config.yaml
num_hidden_layers: 11
hidden_size: 512
intermediate_size: 1024
norm: "rmsnorm"
norm_place: "pre"
norm_eps: 1e-05
positions: "rope"
qk_norm: false
attn_scale: 0.0884
tie_word_embeddings: false
init_std_o: 0.0062
init_std_down: 0.00439
beta2: 0.95
warmup_steps: 417
train_tokens: 900600000
MLP neurons of a small language model. Each row is named by its layer, matrix (gate and up: input weights) and neuron, and shows model dimensions 341-511. Each number is 500 + 40 x the weight over its row's rms, rounded and kept within 0 to 999. Numbers have three digits each. A neuron's up and down rows have the sign that makes its largest values positive.
A block is one neuron, or neurons of one layer that tend to fire together. After each block is what it responds to, as a language model described it from the Wikipedia text at the highest values.

L3.gate20:533515471568463479475493519568446549484551484542500471544435541465533547462567521520499537514566512525576467503488430464492492542461495472533511485421455468564508457569482519532549555535571425437530501484530529552403488466482544524448443505480516476594486582495450497460470519468545445537470527535428498470454540460452555496536433521502536485464464534480562520498420424470526543497463488538487499508442543526515480487477525470408482451475410612450449537465579579520559520534524510465583498577434490522543483482471
L3.up20:467521453526529531458491542467449453388542547499477540503557491463477547469534575520474561491527526427465546526432385437511530519461495466490546534481495504506511483523536467473523476510518519521493511489543485574547515487487541544440483555456511491472443452470525518452455519557456524551527432557511438476528528457529462497517535520508517500515415476454518520428491455470537500470531528479518477485456493413483486475548507498587481489463532554489487522496478454511487473466434487513397436487516494509523510577500
L3.gate22:561485484537506554519497572430482571537508522482467391543545462546498532574473462391454454432521524517555484429514444478462563518497543495560553489462465452485501555577542481527438490513450462493458406521586448557488551462527488533452447519511476541499538508476508469467474491513452522444511474457473505505549492476438446487539570545527542501563466477516530531511495449513539494480543475472480472501516513483550493485506533534499521429493411439501475517479525482512513505551458480470467518522449470550460466527504
L3.up22:566569472493433498567414476550452571478488460451515504514519482472526570526443510502607504523510474474412401400518519527436514576489498468456523489492513533481514464520464557503517471475437470487579437453526486530558511494506454546502421507512477551527476513448523483503544456612457520508516553446493554489449490522539512568500509548442454484543516437468493482523563492484493515464457504568482491493495535481574539499496426501502495518490512460487480504519492522462519526479496471475433497550434454528506510435432
L3.gate694:503514515525500480492474495529455445578550483555466547546525472520561522493497477481540513481457533546477470471495530535410493471539424485528519524486543515537442434476535502489543530494539509460534418491541499520514499512518526421560462556500538515503429555530516495479524471559488473473429473474482513559510426526495511574496479482452480483436481489567480533486510516458469541445544525538435430475440492506500499480502524510436488515478463550544499513516489504532445562512512541494524505526470492481506492516530
L3.up694:482444524417534507497471445476450558478464451470548467522457487521461506490447473467507460521485477499510506544503532515411548513538467475554491457454483530519505480498540622442498585484546471499536491494450523509532370525502432506543542520492477463464447510492521537539491552376504432485558477491492483432434472413494424497466457532476507501538520520525481442502518536542534516468548480449511577538556484483514512536525482508494525465512427539428528481462520479475525466547473415548449552523586535476499564467523
L3.gate865:555465517477477499555511500444581502477493528493455490480522485482572536552504493479483469468530526540580494456473474473511502567545499459496500460529541542426486573484494522526541509484471494448480511563530495529589466493436488516553487553537508457543530528593478478509421500568518503467479511484506484528561490501485441541581437508501536399522543500575540436526447457531482475542510539535500541499475508467498436549524523472456426468550475551460476511541523487505535511528575558432432453525404491574477478526557
L3.up865:484501574505557504527475498530552520552521555429542498496530513482530561483494471533538518493466408465506507460578480509492490510440502614509526481515514464425485487533521480561471510523473523569481529506429392438614487510513460563445471536404482548462502502510538531527556421468542515532486479482504478458555527461517468456472457524488490434522481516444534464463511506495516492466498523549477540477455513399464520478598484427595478545491436416522450577520479453495508565469543504511519453514480462522466482497534
Description: Markdown table separator dashes. Hyphens inside table divider rows such as |---|, plus punctuation in infobox fields and references: ISBN hyphens, "(" before unit conversions, "Running time", "ID:".

L6.gate138:547474548453455475465575485555456458490475515491571496487483527487468482512589517519497486476484521558477519496533516525456555469477510490495488496492564493484487465491498448530530493476471454545504518416526454530505510545525458485596537603489535514464512481521558547465520420521515469566500496545374501460542480499533477468489530532530595465525488538578512480484471507539442512399535525535470539468457551453569572521517530560546450516500504494506497525584525382460533459544535517443525508508458478550493533461407
L6.up138:534524528415536541554509384599486476505454442501472512478495577491530551562587479558564497520453468431489494539508464519488501505556545486463516469434509549529385417513454504454578522523483529476547482459522517473525494527471433509509549509447586444509520521518552492499514450564498512579507417561487529547453505550588422482435501548499468504558465543454467585508466532534498486488568507488416513483542505517545496531542505494427442545446504548499589520496449516495442527433522511438540531495488536461521536518488
L6.gate576:490536514477515427545545437438545469502543528542513525554501447462475462518441558513515503480488542481615547481473523538469526514531507547525458526487570480485448512451499526459547465500453510484526514461493560500478563506504428488511522517528519487489442582514457503549437509566478490481472507494467495551547462516497501500468556445457514548557535548523445525484462455542496510494474492494550451536469452496516508573511537461486495454540462550517546454527520558519459521571529605426502520517480518468491455446490
L6.up576:409481536484515443528497533511433553558579511546457563450491537481517542461449475480440515496585487541402515504503489487542473544488543478492475522501455500483572494502516528426567556488462471490503501513474514496478475481505472475528513507432499436473472574561546551434504462521527458500564507496486495530490475530468501619574517408418496496497565526472514509422453470432539449582454475475441521540463542447484481502498436445480503563522451508562506525498542572556457501560451475520541483547486435525536469526473
L6.gate837:492514496413469482495533553508466488522517484535468453518492483551482560468551462530428490423521540463492513528452543499483562494480534518545546588491457495568453509525447568511516512489466519401614497523542434467509482568536486528558489612452475523509547535556447465509506536428516501464478462508541512440485498505500446517461461507512469506487480533500463475487483537535473486505500482475515476534486570566470538536450549521536535408497496498476486460526490580531443597484471548458481513482496505491443449410447
L6.up837:491555460423454513561531495530441503533488523444476589489494553472497435576534514469520446470438560463547432466530509442424473463470476536523496423490538490499553486540480475467544421519479450494518513502491469492483514521519519453465494570419484504482456525480494492483475479567435446443457548474460475487547536496492470506535529424509552450531465499515483519517543542458548547566528450519578463470411471473457501460441435506460468430572540502433463470499461563502539529494487517488540517414467463486568533490440
L6.gate1011:535420435414464502579507561492529507545535457474491512490495512444529508523534503526517503568506546519434502481520494534495493457583517487490546544534459508491568587520536467553421492504471501496517556488441431533466470463466488518532426539482508546551528476513600447527470444552494543528526505528477502470553502496578543465522454424519507470511537485435529470457501453518457473527499481455563547450451495497455476525492489461482493478545478512446548522552546505426493520498461445489535509451507409487448505481417
L6.up1011:542508505478517513512500516538461500586515484446502489446524511518428424537578532508508538464541457463484464548521461478477537450561471511511501476542549563496483526581472465498512502437526463501456487529502481457466499508484558538579452545432513516538463549518474545443488398536452503489444534478508456428536491509528524486525501523511564474605533431483454566442475567514454517434558510450529551511527492484514470543503530531479469438510472514510492575525513498520470457546518535458450550493402481476433516452525
Description: Decimal fraction digits. Digits right after a decimal point in statistics, tables and measurements, such as 1.9 billion, 91.7, 2.16 km; also weak scattered word pieces.

L6.gate75:574467470428476530507515491536527447537443430460491579492524542525539534563511526438530505479542456494483570533435533486439545548476497454451509470530471553440506545517481537510464512485512485475445494474550531360493539550533509556474414412497523495517526508539546458497535476473401485381547478506455456426520496500538499445520475467426483497500507519565511537488461565480458487530509476481520590505484500460533425492509548514500522518384538525484466514466438526507525477538417456523520558496419457483490425479550
L6.up75:508457542540587545535453558456513415487499435548463440488511456470488527497494449455521522610441484536454534505524528462561468507498544442547513473527416465531488495417475504504489555484523488511511531518517446520534524523525503495442500530479458386496543507485502476505532510456452518442448540415462567445548466571415492493495520536507466478506537438423464500488454537432450472467498541471494497527449460483490512489458469493487474440578548506576524519537487427567528530458521500437508468477541530516543498546517
L6.gate128:550520537452472547425498429525445481524506461496516530471499513437508517594540491491487497498496467574531471477499467448482534521534478534562430516430476486507475502566552538458518547463569503496521477490509526382438497519554535521495507504436438487531481502450499515468489460555517503503466452513501458444518414501485473551556481472476595517562501558528517462497453488447524446411450550489504558572484547471546548491525463593519580528509478592479540534452525439491490476576518459467521441490463501448552441524518
L6.up128:540495576538545508496415494490529501526540539543534491473513491501470540478482480488396477422502476534544534453551535505483490482460573488485496532473534542552528447405534540489465469545460503532478500541568457474450491480555471448520522491501505519563425474567562475527465509485523465449444461442523495480438515521546545496513509534451577474434445513600497469451444515433479518493445440548501485514493458428485545550440477517458540525512553468386466577487442544541532456523521486512544472478525513453566421516497
L6.gate537:545477495485447479490477553545461456525568509479474450488553492403542434475458547497487458496435509509474469502482519481479547456474573501482501515507437565420462457501563517500423470540465500530524510607451526476448485572513507499483491459485490481545511583484473497523458518508476440485491467400461530475585409524533469536552562531546489465502472488466548501554475465457531418444433442460587566552421532458475463515519461523451443541509465518537523473438546479529532544479475455450573518497544502543487463434478
L6.up537:496515496406483443520487498460508496468447443471443581514474558500509514519512554422456534534459531491488426484417504387504468481569477479541418544466502480496439454517546590454514528491437519446535504527533512494507500478546551478603495485408521407545478560515533498475468540529483500505461518417521450520461466580447471527526548470529544444556471482577524467499579557498570534448475515501514573504525536481489486491499491543468459497415453527534508486561507417576459490483600464481502511491491453526540437472541
L6.gate557:572471514429435475536562507494512445493484525498526518553552548496553541560476506436505547523499502506576491542404513515446507481567493465544464494431481522600460484501494459501493453487518519470516489533507531421437483534461560477463541502444469495463455530502476526490437480519519482563490480478492410503570432464525428485538470463493578447551536467531540414525504510511516572500421547514431522522462407423492513522479511509520448463492519537489576544475441400495432488447529502460584489447481518555445432562514
L6.up557:466607450533495506550430560510564542471527450464475501594569488534509444474453508514462497531497430506558541474482549486551503489459520470555497499433563524520495427432496518486444526465467420522426509515450492438516469531475602547518515496457487483487394508518490467464552494556520422443517531445521496518495478550559486570511554506441547460530482490442579545545490521525575501519469516536435529510457582483494513484525449486432546553468490490579461542538510513550492557519481540549417456501500489484510482487475
Description: Infobox and table field labels. Field names and header cells in infoboxes, stat lists and wiki tables, just before a colon or pipe value, e.g. "Summer (DST)", Elevation, Stats.

L5.gate620:534580468526515531458498536492522503550503496525482521440512523450493461580510528525479458464560472493547476514472458410433506513512510500517505492474448482544489527520492491502509434499516478487474510507526578510553513532463571589464493424478536516468550515538520580451553451478527476543510490525520492571447454578449476500565442494451530501503524576532570507535474489488470576375473522547494578526510521457494468439475536554474465465490490526488445512485527521441492514531414470447536499486418463405456432469550
L5.up620:522450463510500461497526422458552543418493524498436495476534540532578550534496456454423453447469461528496511458458479476473467539493459611562499419407509526546505495492501464514438549537514512456518499516489521444537523466435591523463561492516518468527477496468506470438480475501505389532431428527466561372520528458568496504503546515555539497464581561488478425478497479462481529507426524439548555545550560493514476511486481453472527470492513533525522510503563448541527517448531484584475554510524514490484454454523
Description: Infobox field labels. Last token of a field name in infobox-style "- Field: value" lists and table cells, e.g. Dialling code(s), GNIS feature ID, Producer(s), Total |; also "number" in "number of".

L3.gate37:516447482462500492548493397471556539536529518538545501542497452449503516518514552499558466485464509520549492480509470430436563541470429447531482443456459582485494497563539536488502461476479508489570458465553464518526500458511464484525519484468535497497510470508517552498536513532446442462509504441434506537487456572437509488493527522585495475426511626574586510545485466382478491553510463499442503580488513442457437550504506488473466535483506531537531590472474437447456528560521513501506511521381547550507477512469
L3.up37:452533538474524546521524573529469453545492488465510534513547458577551494506579468468508538526453506515502492536512435534449449583485462455509449581542524521515469489494507401485564491487480489513490551531510547539496561476439456489537408502499511481506519463499500483476486519559519522456526508517488530570492469512472580506506513408546529493431471533548482538465470485581460481461533477479508504512503522514517460525397595550474557462464555503550462515446514498487449512561513468526456532519449521526515466497478
L3.gate356:508504476495487502558515506545476522518476497498523554487537481546469488448472517503488435534482559538501510489548547504492548431505517461563513466501525522560475475545530540467498502426561536487475450489477564458419493549532553502494460526534561504563503512481473499499505533545459552472498493545507520487432484495493464537551535512545512455497455437526478485518440555527532547548499451442487530543562417460516511452530548492493551528519486538453491522496549462479532544508522578497498502475439523513564519482506
L3.up356:484532540499466488542432573466466494472444556501563465523469473493477466472486467541534483507549513560488507545567470466546459543454597458567630447528553456364474568523458440435463532489567500512565466494464529554513479455517550496439522499532517553505484478487462511533453516555461526490587553557513473529474540502479526527496542468557455531501444507478512468540526525453529436558520505461531538488452578511453483568479507502500555471544513488531544513471556527512498461505512454514503520480496477487510478501454
L3.gate645:513431533535512556483495527523369443470488505565508447448463447560445467474517452483425489503477580494516493456552507530454532556555474486566484444550459498530435556463518491526452439526529443485472478479513552501469504471494486519481465487453481486498488587475453498443456507508498438469502540491477486519513534501443470553526554508462498522440502484532524516504474485489484535483507538507535493498507580519460475456529594524510438480534458524418445438496517495445436497483508503438467450495468533560480522559477
L3.up645:452542516470449516500520543532474441451492433523573510523467562500503560494510466498518564507478545557489523441507438421472462552464625496555546509537576471537503487524489562466538462559518517497609510507501495464430560478562511467489449599537510476547482520459475501557478517501532509497506541461510537509487480517402522545449488523550513513477543568494498522468467551489528511549520499455458488509466505449613493504507542476488534522525576483458476463425504528545525460499509535509581467543496482446492472489459
L3.gate981:460527467438470514554508450519515506501569471496491487549450515477442545429551484496453454436521575543523467501491453560472477467491529495527545461513615553487463538515563537546548479514472488416576449450534493553494573530495458512405489572553498527539512528494466535509486489552500503525499496556523457479547532455507455564564559473453555549559433583525485471554488512476477472555566531534520530536471552478530561546448482504488508440457459497467502500495484473520451499447533460445597564486481529507467492481513
L3.up981:509460524416480495515478547523492472488534547543504498507484500472503415475492457504527501527482516495517506439523489561548469572476512386535463513527482500550416498495453494472497554535564520449517482413568599483439497490419419505469521498545487532518469550461533467587517485504502534497590542449482484562493442513447522508505443469529598493506461525519494587549443552523489445512500471470490469490521533525473431508424439571469539449432479534521513410481490488467534496478477600513528544519525475502489523484467
Description: Mid-number and mid-word pieces. Word-internal pieces, mostly digit groups right after a comma or decimal point in stats tables (7,388, 4.30%, .286), also name pieces (Antti, Bigaa).

L5.gate100:515515503521534510455523466459540525467541523439404478534523552533504467442429557533425498465543515521534498476512485510477495471545418499461510503493467411505558511560509538511517432531490409481489517468479488510437553514501490470559534446427523494473482498459453503456518504522559486494537468464491542453461528502504547509516447566549502425565509499465523473499489463553485523441548507540438473591495499432567481460477482519451475483550534443461525496525466555512546510471521538458434522559532516483490493453452
L5.up100:445486453494445460454509503484495570553465534522447524544473533558539402496474505504443496556461551479527537437581481461480485459497505472465535474545512466538547485533540496546511426530482535510572524517527497413469484493500436466542497494550420469538516541546442463526580492497521486463506532438513523449530504449508498506522459463497536451519513518439515500451504512539476487469473470530518459549520504483585523553500532511476494443501512551450467491468432453491514493535481465575434596515467426509457556435544
Description: Final digits of numbers. Fires on the digits after a decimal point or thousands comma in tables and statistics, such as 110.0, 71.8, 43,000, 5,770.